From a checkpoint of a small transformer trained on Wikipedia.
Architecture: rotary positions, no biases in attention or MLP, untied embeddings.
Training: a variant of Adam for these matrices, 157M tokens, 4792 steps.
MLP neurons of a small language model. Each row is named by its layer, matrix (gate and up: input weights) and neuron, and shows model dimensions 0-223. Each number is 128 + 32 x the weight over its row's rms, rounded and kept within 0 to 255. Numbers have three digits each. A neuron's up and down rows have the sign that makes its largest values positive.
After each neuron's rows, "fires in" lists the words (lower case) most often at its 100 highest values on Wikipedia text that the model never trained on.

L2.gate521:151088076095139208149132086115201121156083213096138159124114161153080144177115085162185101117145114176162129103114100126149148158182112151102093151120138139081060134066186142121131177151117119122115115172081177108144177142176174090126157163138153064142131112143106148107171169178141141116154176118055098122143153118082123119136168116140123158114143146088103097126143132116129164115147070145130140138162134134175117122168141168105135135119111150147140091143128070123078154136037175102132116130098084115202129123147145183144066170078146162121196141105108076177186129071077138145095115107101123100138148178142138168101107131133156156088102088097142076147096135081136120103099
L2.up521:187159070166164150150121158144104121117131200089118154139150142124141151159110080119189148106113147185129132137133128061102085130102139076092119212169169122141118143103184142146135130119151122044151079126150173106129151178147132121160171143141138089119136133106129138153223154196141100112174137050097126060126108138084140087134112093121165118116179136148087108125151060144131232139168075111155194149130164162173063135172137104108100102113106107143129113150103137131128145101089110072185130193096098043157091151113125142154113057123113088109137139112137093152132092135122149122119088130099105089114129137105104132131129155151135180108109090121169114115104101080154113159089
fires in: "would", "did", "will", "help", "could"

L2.gate476:095120098142134088135113092204158196103096152156105168185142155149137158194138113094173151120116117064119087112101192123081109124126107158133118118115135146124156117146119115080105141068088094178079110098085151108099168131092142159119060131133094068050104108136191078150134196157132156101130159106119127127140132118148175188117076192127055150102173203150146119179099110111149098124163130172131123133143164108139116177135110093066119110116100154059097106086153151137074104108130087127078165153091146178098089123097164099119125063117124151121125124147176097130139130055148154108108065142175128086158132181135176130134111139136164181134128144121143145084132151118067112124117
L2.up476:159136109120134101097109065216137176126093135132148150107146155139157177148125150098182103099089156092103099152112187113083145128137110139162107129092109137131107087121119134111077190032112088147101110107096192086105115151117129107091089095142066123047116154125195082146117179165123125113116137150155138126125103150100157179122089178132081113145170178141137130205057071086158076121128118131143118131188193123172170188125166141141097085156076138076103130102149179142124048123126144134087159161107111154119128165129202069101130095120072149111089096142106128141165142083163126116117098139141105078153102159115099126114153103110159178156098110126141165090146119122092144132119
fires in: "were", "been", "being", "are"

L2.gate256:182126231074058110069140133117175141152131159128107156152097103125163130091068089183115108168165096182069147025145155172116107184130127100163134079130113141147097145137111148073113171130139125168160040171159116088179142144135176046075155117128120103124141132146112123080156146144162097103145131158141106122075131112181125133129091159132105116081098161081137128102122113185132135140113125111150155190113159107139131139151099089171117127158169105142136094162155136135106138070158096097167069174147119116094126063090145207117133091111123181161158184146134176144091118139126110112115094114124112106148154156121135104124107149126076177156137140126162095169151128088108156132193
L2.up256:136120174093109163092191160123139165123129133139094160138122101123160124137078073139116159130148103177095138067155153138120072158093113155144133115141117144149121153161098137113145114155146130181185119152179133091166128093144159086111155144174084117120123120127123100131206157146139111095097165130093105128125117083190119168089093213114111153087137150104150139051100139165158135156187122161118174197093116111119124102150094080145138077178131121116114114107123148119126169070149122080154059163148117123057110085125116182137073142080102166149135203131185120131139097153150140096091084104195085139164108175139160102141084172099077203205111103149167107119138179120114080118163
fires in: "where", "because", "if", "although", "however", "though"

L4.gate139:091162175139109134155102163173161138107167122122104127147069086142134105136104137087076104129161121161069116146116166146148170107090091142102145167109078116098137150173081089180163080143099172186102120119167117095120160096124091137166167083171143145115121118167124070132114092153088059127130111127073149163124123160149131160116130175084070148095104184131138119116128151161125189148160119098169161124097128116142172099203212110115107161165125120138106141181139160113100167114182112090106080129087127074152062049102086122094145118148116109137115185184148135114083126156114186111103091164163151143093142186129200097154109209148126170096136139117105115133140123116078147132064
L4.up139:131125122047049084155146108067128145100104140100043096096104129124162157124100113115137191125173126164089136146137130141112123149100090145109137113138074177089054118078104177138081095153135110172123125106112102136125116106129155153158098134115173081154174074118151094103140129147151103107169090198142136030060166142138159105130136136140104123095132132127123135127114122123150117129091064125125123124151099136168099173144102125153169091158174096114139145135114144152130173067171140084219148142100157082102092156077104159091128159136135092108140127166145127148047098124113078182111067081127160099105127110081185086125157129149082165219137129154150156118090120139176103166134
fires in: "this", "as", "where", "when", "although", "she"

L2.gate507:125103150159088065167115135113125101179112157148155199109127115091168120128132107110105134154130108096055171130114109137093126134100132150102127129082121166109174124029103100109144160079066163152200145146147153144167160088148148135152092121119149131096152134103173149152109146143106108082128080124110127139124171131132132152110110092158132146128143157181123081083165157165150081162116116110088156085116087129114107155085142124144190121096122176093126170159111123127103120065173097155117145145111153152064115128075111146087105115127189132060109130168143141183082077073136216105081094134173157180105126181102113090133083140142131108183083181144129133169072199125051085153140
L2.up507:141104155114086040179096160108154071189115154170172189119141118091150147110138095164152066156143143107079137099118153169120097136106148129104152124086152161117178129088131129074152169098076177151170092172144146125166114080134122143136093139144156167111106129048167173136106136133134107129120098178116126143101138133104090106106098113133155116105149144163170080097145139133102068135105139105135142114103132176114047159118185104171163099103080160130144152152129124129124132107172101121128143159132149155073125133090154134100098105117181154106101156141151182171076119118167191087086072173115145144117142194106108155093081097109113112227069177133095115146113172133039082155160
fires in: "it"

L10.gate471:153135135144109115179111159152094133093051152122148104091174171104125131155150126102154150142111126142161084142112154104102087109115117127117073147163159185096135170155150068135154072136120071087093162085125049147172190110125090189122149147114180113160067111159111094141111037113128191114127147160052064146106153141157169115128118178165086156083104154139142142156090112136088177148128120104101135120151087144138106106152079116086155093121119121060050145063163090093142115160140132150141153093108141068146109162087123155108150160127153122139157137058152121144093176117121123112115075194153144162119167115183099127133096185095171083114149177117114120127190134123084149119112
L10.up471:150174118157127115169161138167087104138125198115160129058123140094097149118146131102167119189122175132151138176154162087170112091152176157134083204171137147120102143173136116139118136125138094125056148135123116143115161112179079182077126118118134168129093095136106113197126108138170170129096169154067089121126114183112155141149112156130093132103135096150068159156088109154119111175176105146147082145157136173126160112131058129123198108154157073086051138114185078150123065162132199169148115093041166142147144180121155122113151172139124167124124131117151153149135132115111108156099067177151135146098128106137084092131142150086107070123151161150126126119187161160112178183092
fires in: "of", "in", "bachelor", "league"

L6.gate535:152135117169141154093071131183095119163126164174133080149162125123104125165126121034120141130155130093083147083158136160101169113101121117123108151126104144140186123141159130113100149171120157142129103111124169119160213175150102135108095133131152160085194104102166124105140077106127151192087128169072132153132115138104121150147116173079092146100149145130143080120110103116130107140056189125162121122134176144200089216137130163149137086153131091144088115146160130129116129154127163102117137080166058149165151158064111126034106094103105156139092120146142172160148069124123134123117065152125100094171073077129074093136085080084092058147174193137156138138154134152132093160109
L6.up535:145188108090131125194139157128085081124117117131124123104167127123078123172138183133125157190149102110102130083104070168103131116138141109155053109127089180126152137174156175130147070108070102118119166144107129119154116158160140167145102129131201121130126078158137092166125099154098009089138170116154104177125204110103122179162070116159084188056113150165156132179126149108106125140042108115162127100144160121103101180134166127154123124153169102151139107095085092143180163109126124095116138118124114096137125134123102125121174099101204130129075167141170148167119065148098181117111148146152073159137102141145123102170083085135101143108075143103182128167113159162086123118090
fires in: "and", "to", "in", "the"

L10.gate119:128107157126130164112113106200069144075167077132136077191083153127070057110086144117213146137108031184072135100171113081069105112114140121158158129122127164065089092126105145117134092098160073113142097151119065124137146076050092099127118155157125124107139142136156158150116134149113149163177150186116196082117164126152106118127151112130135154107121173125149119174129106124150151132131145169132162107093156132091110169125117142087093149160179115113079207098095116132108126103175105130155155092084089099123079138126165181145123083135110084128110101091178142177076077107190192082142121123152162112124168138139161138121127108139126079107096148114126135157088114105107067147126
L10.up119:181116149173159166152149141096118128082111138140101129143149097117167108144104103102158142114126108178166163086231153122129106104143147161122145116095113149080071131141109120203134115172112078119117106055154106094138116147101096124078121129181047128073146142107120115147162149107110158237121106112069196155129144166146116133145126086112153068151152114157125143139060134118143150179139148136127121117147076167169102194124147109118118172132097130080093137148133146122069096093145122095121128037189107131087171154096108119121092050102089121096100104088165141096135123137145117122186079138125128076164152125084094123078143104164075117116185097124110098165181165142118126091099
fires in: "in", "on", "a"

L5.gate418:141162114131170164116128151129159199138152130134144163109121143143130098135097086065161154128191097183115117114088171140135165151197121132095158133154129169122151134158114092073169151169126166130127131115149135087120212135109158169147152189105102114081134152119139128168127132073090163153160180099113176103153098141077143084182106159128075139133125148161126125149139154141169147124128145068116118128053157100145169185173121067073075139089110100101156106153155115177060141143128146072099086157085140126195136134126171115119102167111133147210161103130149131104135169116084153091090016155171087114140140161149106108112142149132083161137164077121154149143175145082076094105107
L5.up418:100144108150102089110163125134077120181072145176076171149095139096087152163140078121169167109121081110094090102182126160128130156089117123124124127171135124148099119126089158084178082101150096126107120103107119114078141122152122149121110069155093092216096071100103108107145167116072101142093045154136122107177137095178103090128129218100097125110099135134113131123128120144105124114168065096054152121158171147140171109076108129174147150094148112123149104105089115163097080091131072131152129098125165143128097110115145091139097083073092155132124131148147134060160184144138019114146100174100109159137107139093126157142142126195110108127110126087131135149127222098190133168119
fires in: "as", "became", "made", "before", "later", "during"

L10.gate561:141136163094112138123095133069142164115130153168088057098151180114152121139212093119111121155196172164160075074146118131111141088056149102102131139143155155107133159122081104110167078085136136091140171061109111149151170172119103074110072193110152107113117129136130170102096119100171086150152129133072129124176119137177087179094097119150115161122122172119124117156127109147076145203106059089120164095143145119108154203146105099131098140145155101101104075128137099141133165089085173130107159069119132100185170161077099141112123124140123158102174125119156162137106096112142144098185130135123117150121136074175134108169135152094155082125152216112158085205102110165089115094139
L10.up561:145163131110078070144106147092128124140117089128110108120134138144122164168105105078176142121152117120103145127127171148146138176114062061119141173086095167104138162106150142144095112123118144149139188125136190112126112086130119147106145162166150151043166118161113133145058138134086091163082142141148163171130133067175087156162079075146137102117135101130151072160132113232142135129150139147161170099144112152146122124118185126120111093113108101152097169140134121141158173125075148101113155130131127147155206156108054158091122133078103106139077232158076130129113126136065104139108154145147116086182160133121249088133127102122092095114089117123180085147129109167078100144095
fires in: "the", "in", "a", "to", "with", "of"

L2.gate401:075175100145095142094133160095134127088121120069105162082117202123108142203165105103076140124096103139143118145111102172118113139079107088085121165246136146165168161123123068158105097113067149144148121055121135115084115162110154158114088148161125211130122112126170127047107167149103151085110150136165118104158120104135145129144138126142095125042124087172104113144121112140115197104196107138114099176159091121109132083133181117147061156161103112157126122135104164102102098141150109130176118140115103169138105158155077113148157107075132083182151140102134174214120153144140165111080096141138091131172147146153167115115152126147138080131195124140129119082137173089103146095171
L2.up401:100127109100098109115128191111132091202098115071096143127087188166122135180140112127138093143091098127141111162121096154129174127108103122080145169183080108067102140083093119152089083070147137116051093098058133136067085142170125126094114130150187146164175148129168184032123170145137183126123136142147110107039123097126146113159116108125135119116124052140109123163110112124105147090114114140137105094196076105102124096147126140159075166110111119158139080150125122143167089109149168118066091139133126073102147162160138123149143087087102110135109111138097212213096110140114154135138151095114107121192181134135131126085186085157124132133122128158059127111089146118144107104098
fires in: "japanese", "german", "soviet", "its", "chinese", "spanish"

L2.gate411:115116149205134073184085177218107139120183101141145064085116112100145123187099130116056195120116125111138058147142140159130084088121112147153112149134170134130147189145093069089105122149083114127167190115177145118052195072148126115125100150100088091098115099215147103155150098107154113137116110150087142139104145104127143123035130118158134140130088158164138127110168147098118192148136105168114160121150100107134102131105125129110143169104131124121138053085135142128101098080131092154119172159101140118122091097100171093132108129148120166170114129164148140155100094112178121096145084162173107086192117143158118123148106120088174119128178104058138164118147184140172147108177
L2.up411:166109172112086071160110202237118112148157079135152117040151112118143132131103097172064153127099157117135078180146150180168141128114104130153128160109121120158183174124105098087102129123119105121143185150182150135077183093204113140093095108105111109126116106193107104132147092110156093138142133178115125135119117042141166144073144104140135100139091150179135173130158128134141141106106114169092171171163133100177145107147175168149157156128143110105134077118058090160093099114094129127118147152116101125117133132091193090131129135131091162119103147161120152114085096147135084126147116158116107095164072121150116154127121131069165114161122125059084161136181194192173135079168
fires in: "he", "art", "research", "evidence", "wrote"

L2.gate279:101106091105070140106075086148102076123159131115151084125193120108138103110162146064098113152206116081155130194133135170190173137092079141161140117095137174125083123128121155133060101138105164125133152142133174146133166094143122111113083141120137144136198128099175193068113104114142117124130172144171147152127130173116085166109115141104097148151159074121105140177086135161114135171117119134124101133158152141198090171130136118089131102120129094109122142137121083099090144158038131183111183100109112080148119211134098136048111136157124166107140113133139158156140116121090245127163066112160094089158102099126132126129108117094074053128184114145109157105108139117142106175122
L2.up279:142146152067160100089131154081140096164156148139104129132150104116167124115134091172097140150117102026140129140124106189145141173186136147150088125066141145125170142134136145136110138106051144145158147178063179121088109130151194107131114133146155111115113122138043141152171167134091050158142136130143093206079184151121130161138158132162145128077041057120151147088121164143085155153129122158164093075137134163110077157117112135088151123108108089101176117103098096126067163173111123142130133076138114170125138120054099079098147132117129144175058168181131168072140117118098138131112129098116078155129139128178151099136099156155111113145129158134161130174142111164058078143115
fires in: "of", "to", "in"

L4.gate555:057130140107135084133179146097145147072093149136091130137149124112124113130109118099116150144097095144103112127057122212099175115106105115068100100117140144140099097106125101188156166141223140162131117125100057096141174120077051133099112128121147114132111092103102138067137136105114141115187244199120110088130175084139110174127150125127128130087088103099153144184126176126066097113126086078116129129173087079123146129163125111099101094147122154073076110100146113148162122194128093118191128127139128144154083128115140164114103093111113106091138113166159114201100153110099207146113091141112111087110076100139168141147139088087137101159118157102081064104097118158127151104131
L4.up555:132143125118152118163132178141129117125103124192115135122164126115141147056099103093126143127127168151100186136094114164105107131102129153103084118074130134150070110156146128144135133152117126165122123194109111124107132157175118106109105134131092159157165116088062178136191150142152108114121147185090090150153112080085110100153154186110140077169117106062090064104129157155159099146131060133094127168115086174113128154085185098127073113134124165108067140058099085137163150164148179105153138130132113153089096162176124086127209168126135124098082141136137138152125151155151194123140172117193094132074132089108142156073127168180032130166050147111075099103143123169078085131149
fires in: "years", "life", "player", "months", "time"

L2.gate410:109146136148199168136139096095140144121070114143133135106081094126088121179031106166115172063147118097129149163165100106121104095191078124113112098159138132099122137134151128130159149081158164142081123141132111159119045187100161102190169112135131165116110121077082163134135129125106119078114183122149130124200156088138113161096166157184169170149131107172116069149120208097085127066129193167111074146108125166080101155160157139135120089102069176162176085087101182147155143107123108106111120137162138103135140120153145083124100081091104119160128145168120145149136171095203180139131115109130085138089140135107101064143166137116113138105088114092157087172181157139135091109116
L2.up410:140124183062148189074151113135122104147121099142110086140123158160137088142054154182192122085159178112097140164128095167127110155171076109135078077089091193085110124140135162091132129099154131117102141157140140114141083144160219099185136140148148150148157141099051207130113138153150084118182190154173064134175124115139152135143136146126135105176106123185095099132113120121123160104145132116174107150168173105093156157112126163184140144090101102157163119137082109124118154131113187133129162097108112118126165135136133094096113070086114165114100130153107173142108125126197161140113110140130140151072107160123081121108118204109080140154101098112106108208202165156112163090082
fires in: "also", "times", "cases", "systems"

L2.gate340:130131121163144186083116127160145174071124128207140108115101173155122113140162098134137159085133150130149158122108143101155109159143190159188143188154206127108151166113148102112117153163133101126157137123128105102145164127092087150117168134073092110160119192049164064172107138014142164118117120141131103148087181138158160121108182094154144132149142119119196127145153072117109078223163076129168099150111130166162152160111069137126100130140131167110059119140097138156147101119109144098072162160147130113118146111175109104115117070134118119101139136115157070122128100104094151135108109168115134128213105089132114116158135122070104048110161150113159094116065134120166111163167
L2.up340:102111190094125190121135137060158144125123134076107081116068158127184152122138156127137123126080137136129136085158107132196154134115170164155146111193094099125130139105189139120107132178143082123217104137171088154113121112118170208117108118083142131135136133067109089094137162081150091122116106128224098129085177145149171115105144115104086089101174103152177156137138118168124102184136147147148112136063137149142146108147141130137035139153196154127121132195136104159135129144149111090092184134113142083099135102140141119152107150101128083116115070069159127078085109158103118093209124127090102132163140127118137162141116175067090114076134164114109143166100160123170191126173
fires in: "father", "wife", "village", "native", "mother", "husband"

L2.gate554:099111093143115123226109173128114147090142159118171149094124113102144125204087090149089158186124158119102090122135114148128117135074097177103103088129187134124171160129137123117114110090188108177111169091134134158190166088168151182114121168098108109100105083123126138160135114136127121089130138024148183106132195147148153159172076148197128166174156131149189096144151130163201107139076108161131209082113082123148100101152120185133135124086091163103102105123146151122165119093140179147102133112085133169130093133130108107113070124073181088166152112162127152128130157118186168131093109165115175207134116116166138117152112136120150105090184143120145126153140122167142118154078
L2.up554:154103115127034079179127146100121126133100154161161193097107097112157140165115143172148093199080158142133156102097067145132107180077152184112083081099155131123158108124060122136094075098142101123096160133142141145147164082172152163119118112117111060121137119135166151177193131159135093145125158089129174098133211151142143126155102136174085113157145154161151114141146139157165112123049066091158154064144093104134113104197109156129114121069171094110125111158177089136156113074169196116088136115049094173120133150100154138112059145105171121144126098154115148108138123155126167196116134156091195215123103140137126132124107128140117141130161137139120130152137096162123123126093
fires in: "she", "st", "minnesota", "saint", "seen"

L6.gate339:082077097127155157139140101129122197136119059146142155102093144112111126145088129098095134133109172099119071110156150120092091114105163209140123098163150147145159097113089107131122124135137064188105196110136161110143183120083073127095095054099140095064095089167080113082119053101141132135113147156119155112156195127110226144104161195137110152154125182100146125087107155147126094188160114133110131109116135119130105093174146200144131102152111111120086086098120196100147106099141112122132121155100060096101120107121109124120179120173122092116143101102137172148116134114145134118097083170162146070145041126159174118138118138113182049141081136132155158065101133144154125135110
L6.up339:149085093108127178099116104067092168167075068126102147105135083096098157139118129131167159097136099101091060100136169157119153169130192173160104084179117101098155057152113117144150141079111055113108126154089152120082113164146133109113085076092142149094138066104118153171182093131133120087115117152110177141154172151102176124109114128134145119152144091168151149106124127145197096202137077148114123109127139181142147094130133128185100084134083099136123079107077147132194100083136131067130154159139119126079142172090127082101168114158123148080120062172130194179121101153069141145120126130142131114143073114126128195152145117157144098112128161154126221108149144178128154079136
fires in: "be", "are", "and", "were", "beijing", "of"

L2.gate50:138144134098121110193066153131202116117150079155130130121146132154084131209142135101074148163163128123131127131100046147114103117088145151118148158179126119152161158084148136104140128105138169187153136051091089159127153138148126137095160135143155116161153092125152171141113101106167091169077167096142149124140147110171229163104115185149085178148169169164114087102133177111064139104195091147155169162129151103158097165122136139089079131159162146122112098120114088107141138092157095186145141104099115145120147125091091157188168160070196081137113119119187174156111124146071148067115132113128109150163120105149184117145052146106108162140097166188134146180128148102108126125088
L2.up50:187124119117120097177074165167208102165103073155184116097155102145099134135149138101122116152161169100133144134144022149154109131118165149133128155153082143153144143084112164097114145065137130144132098074101145132132108168158074136075164128170166147165231141091137162116146086131171097149106165152179097124099125128128209148101122175115080147141168146139083095120090197106067115081151081152184129169143128112142140155104158133142108115175152144132120114162127098098138099117153133168099110096068125104115194164115135122169155104098153115110118088128160187147127131202041164112146176091097080155152121124113132128123097099107078135173109167187107135151142112117096139145093
fires in: "its"

L9.gate153:143104168110079122139135104153114139146144187131138094142114142112121159136143068081111097124086065167119049112120158115129201135090160125138133123182110162133097113087114157128127127230142134045085148108175090147168133138114133126123135180065154154093129108178148192124096080143094103168090121082120152185119129124153092108149118125167128199117162132124149116144151155173065183151141151154116183065147106103131133098131082142129141054106107142119112103154122137171124126122179099125087134159125129190182093153108138161105128131164187127117137077083092138132104157147046147195135110127162133093129070120148098128146166143130140045104165081124182109139109080153138090186125
L9.up153:085062103142074064174073161164124165154099134154158076127108132087089112132088111119147103115156100097159157078161158095108092106063063108142179127167121143105152077114137127129153102117061106083139118138155102136124163121099123142135126108144073091076065134094125064091128079104131139109142162188129123099116108128147180079119177125190081142111128084073108172139101146133174083143123173114086135136141166120108110166111090157081144104085193147119105132124153123085113166119117204168080113143137102119185157157174121132094159170146101077146190101114132201091130088141132140100088162163135150148160054122125171144137148106108157144163144137087105192163136180137164097127118
fires in: "to", "in", "of", "on"

L4.gate393:127114112138164133096149122200130165124138146066155130156147149126099178088147157124169121092148097145112146122123159070112131132098173141128116161114118126154134162132161088101105149158123140124155086128114100057131133163052172125146168222179103144104128156088159139125157159067117127089177109107081137117172138111146124130103128139130112172116135136140117120169136181173066182120163195103124180127094089109095069139113025120118168110156109141149139167136153092163124096154127110115149133133160136148159118090097103105089173074174087130214063093190121126092123121164171148066145127145101187105124120056117145069113095140090165177153136070117167109127094071141122125184109
L4.up393:120082096176117134098119123118089137103109114093148118124135119134119097147075102099117124129149118186075125124131161103162125041153073116103086097166136114115125123170134144098104151103126135114135168139164155195203181081164069096184073133121057135113126144133151113119137055165142145111111111151108151103111099150158120156125100165084154139089124082129105075072125061089130081134117133208132130115097130136151187113069073104123122179153118085087087132144133168099160157079132092143100175114143134092104155193139187139072088104079124128085158097117148139165101110125121105091094148079148137086129154189075186107112130114189089081098165149147090213154112136114118099162115
fires in: "that", "suggested", "expelled", "determined"

L4.gate259:088177087125178044103122111154164103114113133120114107152074087092047101135073105149074090128086141089125160101123164184133104122162110150134092111168140163192153135175111159150139144131088118162137148137186121161033130121124093102080164070170113139136133080119129104067173106039111132170090130108100123045112133138079153098099102136136103089097120169126201143149116167113140152115115133150108109067140063101121098113150120142112074119199137136145105121100130151186157106072169153117132155150075102128093124103177140094154093108112120093096126101124169141095116099114102165135121064152093132123142107053084135077136176133133171084131114091133140144150125152172141108093133
L4.up259:090176151074080141138087130202101143142181129120116111138183123154153118145066123122152148098103075100120128096122105125107153120134118129110177114112120158103144110110125063083178158170104115173134130124129114172068145082108120123119155105137187161102142094161136185148141117155117183146090110146109169133121109096083156118147137161176134167204181164168146112177148095089102107106118118100174157149177058144091100112143150123158157148120136113188161061057101156168151136029152116109146138145175157126162136130106164078193146121138140137134127123108115195164115095124141149131162134190113116157093151119106110082141149119114093173211168116140125126179114110149143032178185
fires in: "he", "she"

L5.gate533:153119146160114163112111098137093140153118119125095036160096117068128148137120066083144131115095122161198095085148109077158059074140096106048179165119121103133089118144132134160103076185185130165086111130151114090166144115142142203135118155080128149118152126080174084104151129159102156133151158140143118122179144146143073185095095164155071134131133184132117161095128110121108093195103154173128177165093148154132126171141156179110128103131143165112136155104121082147148214203127128121118141111112180145162171143142199106125102156144133142103122102151124118187104128117142186115183104164099136108133055124126099128170169147101077157149189105128117123101132155155125103197096
L5.up533:139125160159089158123171127147153166146129143130130113145132116175161088115114157096125095150143101115115173117181093097144162150097109130085060149157120117172108089174178115159119158130107115163151169127171140153122134072092103126172149059106109105075130115135132135137181096082083149097090138127134250146134176168092123076083133148149090124161139180133117137094173192154140105115138170183122070108160099114066050118093172098118158069154137068158151127124148163108152100137153155114130109077121143126152086147148179125086124078181140103099121186103170170095149107161126185133151095112124126134192137105090166130104149179125157082083114069166173110066112088132128093088135
fires in: "in", "thanksgiving", "pistoiese", "of", "involve"

L5.gate564:092123104146194087179167135095148160108103139127132141135088105139092078197168157142038132106140111092082192115153095152113121082045125173187163125097110137105166099076128117182102112122135159172099116118111066106113117130167081141155157122165127116114128098144147106123163133127106106126130165187110169181164189165152127180095135154102156172191134134157125118099119154122175083085104121178128128090082096073145065140115130085120119132167119122116116120106143095073206116089161132141097127128154091135117064156127123174177090124119181175137105135109160101118111111133144139093104155135084117146147098186100175117153140097109141196131057123094221124109113138136139108069120
L5.up564:158125198105143125101173114116138148077110189129162153149117099109154067143195157125126088088184131086077096141125123168119130117070151159157114212057134189140176177116067158120095161093097151185084111144136057077136087163162145159140140149168081153098149172122132143119100131101088152092148176146144150104146152199120124126127128094059139191198137137105103108113085079126118074113110136155171100134145104128060100167137192135128157097142080152175126144116103115178121139127191119129129155156131112150187091133146173124139092082145107178143152098189128135161112066139087138079075132145128138197123126109132129149113150121163114125149133088120161096135156100118119165147152
fires in: "also", "18"

L10.gate4:136146210207151121177139148107129158142151156135137146173206194146135129048147082127126129124065114171107109152128066095126147153154160149120159100114131116113130112109089068136173069142146109104151063084144072127155169127108107132143094117175127112146130088162149114219142138147138112156087128056122168132147086163155091138149103143127115147137093161103125135145145111137130139148157148102089141088125090118173121216165134104127167119098185130081161077134116087128102141105206182168154103123086117114116152122124067168112120088126162155113145102146172164128108075135180127102125125153165119171182082099131128174137076121140124134191144174102065102180116176172124087157114
L10.up4:147105150147133196122153126122090126166105189133172064162122127107158016101118110102076106157201117180117126066100112188123138143104135107111098136159124129129148152120074041142142137111130161118144112140156109091151144120129086108075096121123129188085082165102184111114150068058077079135148104119153140089177128104087125126103111132079073174088129146155108158134111142125183054138087149109149122171161120064135081197124129120146127131105131090114075148159117118139169107117129098150167090126085152120150086167119146114092123014181153146138145117143126150150141128175167140120151149102104167112160157082123143114133067139119170122117182164162112116116136157123097164102168
fires in: "on", "in", "upon", "additionally", "by"

L2.gate17:137135143100174144119099156147142145160093124059187125168140072122156150142073108151084130109049147179159079171145135161119103157126125138119155094157101192151049133174153142111132168170125115095137166172170150130139089114157079115107144108092113112133101137100097170104173145182091105073124142147142101175106095091140122155113157187113081072063125168120099088157114165150210145118092137149154177164131173145135139105136100134114100130141111169127064142122142103188166160085152181110104086075103136133059118084112137142088109131114117164107125121121147151153110082114098207151120058071162078088109127184113141158096163097120062177145133145110125092106157087132089122164133
L2.up17:105114109132153135125103161184157153145079138096158158176105075128113118201112138149077125114068131172122126167128129152121058152128132183082166115171142149161087147174141132113141121174121156118138185142147096134133106119153048128116149161079133137092111124101087178147103131171099136113116131142133114163125101121137151145106197190145091108075113139099095064192130187136157144135103109170133161146177164139134107131093119135097133161089111176132092126097119102139147163066121151070098135107128170071087103077145101114097092071127128135144134106132169164177121113069101233145143065039169107113115125175168110166143152115110098143202124185141123092123121089134063105166114
fires in: "years", "months", "days", "year", "weeks", "month"

L5.gate3:129050160202144126126107119120123110090132157112130111158129150187114128189129142141078125097109123090110131121145148145105119098106109131101091134129120169108147167101142096139116101142097173163140106127138065096166168153069155173110097155096103129114125104148164150092105087078138112118165135109146156120206195174147189172084046107095123131118138150152132127092175201084115115089089109143118120139153145084110144120087078108155134145163113212104126093125107139156155078100146058200092150143103128129199097058082123112148088125170139110132149183134119122171131127105112121116095056128156174150223066179107133108142121120139132120173117166145167125131055163146156121162095
L5.up3:200098193152098096088124124125105072099116204156100139141140117157158151106131171166089078111136143105118123098136142154118137146140145119148082111094070172130130125085149142183093117133082156137138084143119105139154128125110179128097073108112108179100180128148097141119135098128148093126184115130181118114146154242098159127132088101028101089135125150144095138074139165109147120085130117116147045154145173129086144109077149105156131141149138137137138122138085118162174057163150073184100148136075059153160155110091148084167117159213071143138109123142107171125138116156090125166099105107134131155158067171070140137118166117151083146124081116166129120172109090159155165154114
fires in: "it", "luchon", "christmas"

L6.gate439:149112077193088172129129121118129120133184152134081131162128126131113144100157125108144133082111135192083071092132135167146093140110123144125118100118139143126171085160141073124177172171140096114085152028100081071155172085073104121119118108130119180161155091140187159146184145122155122095104141082102122114100116140056153126166132188099092147204180158122129122087064168129122122162065118101111079115077145154184106102217145111098151131157144150159103181124126132096146153143140129125097145154109106097083135161114115153120044155154089136144123172091130148086130159067079149134156152127178106091160082141157142098121139162155123131177129099125089048122156112101129070135133
L6.up439:164078152135122120076136096115131158056073146146063115128125124068147154172126091125112136135117120156115139120136127106091094150136160141103116110174147144088201162085125128124076096170090178170144122106195155148128149094131180169142162132142175107067119146119164135139149094106171155165133141151160186150113129118133112100149169103135125066134067115160093106053075145116177161142137142112211090109138169093138102127114129114135133177019149151113088090095148161112129129144157106131184081113180093112128043166132178105129117117109167139176148111116102148130111160194158142140101068186135092140150169112121118170145152199112153141195113142133153171108099115120061137117154
fires in: "and", "in", "of"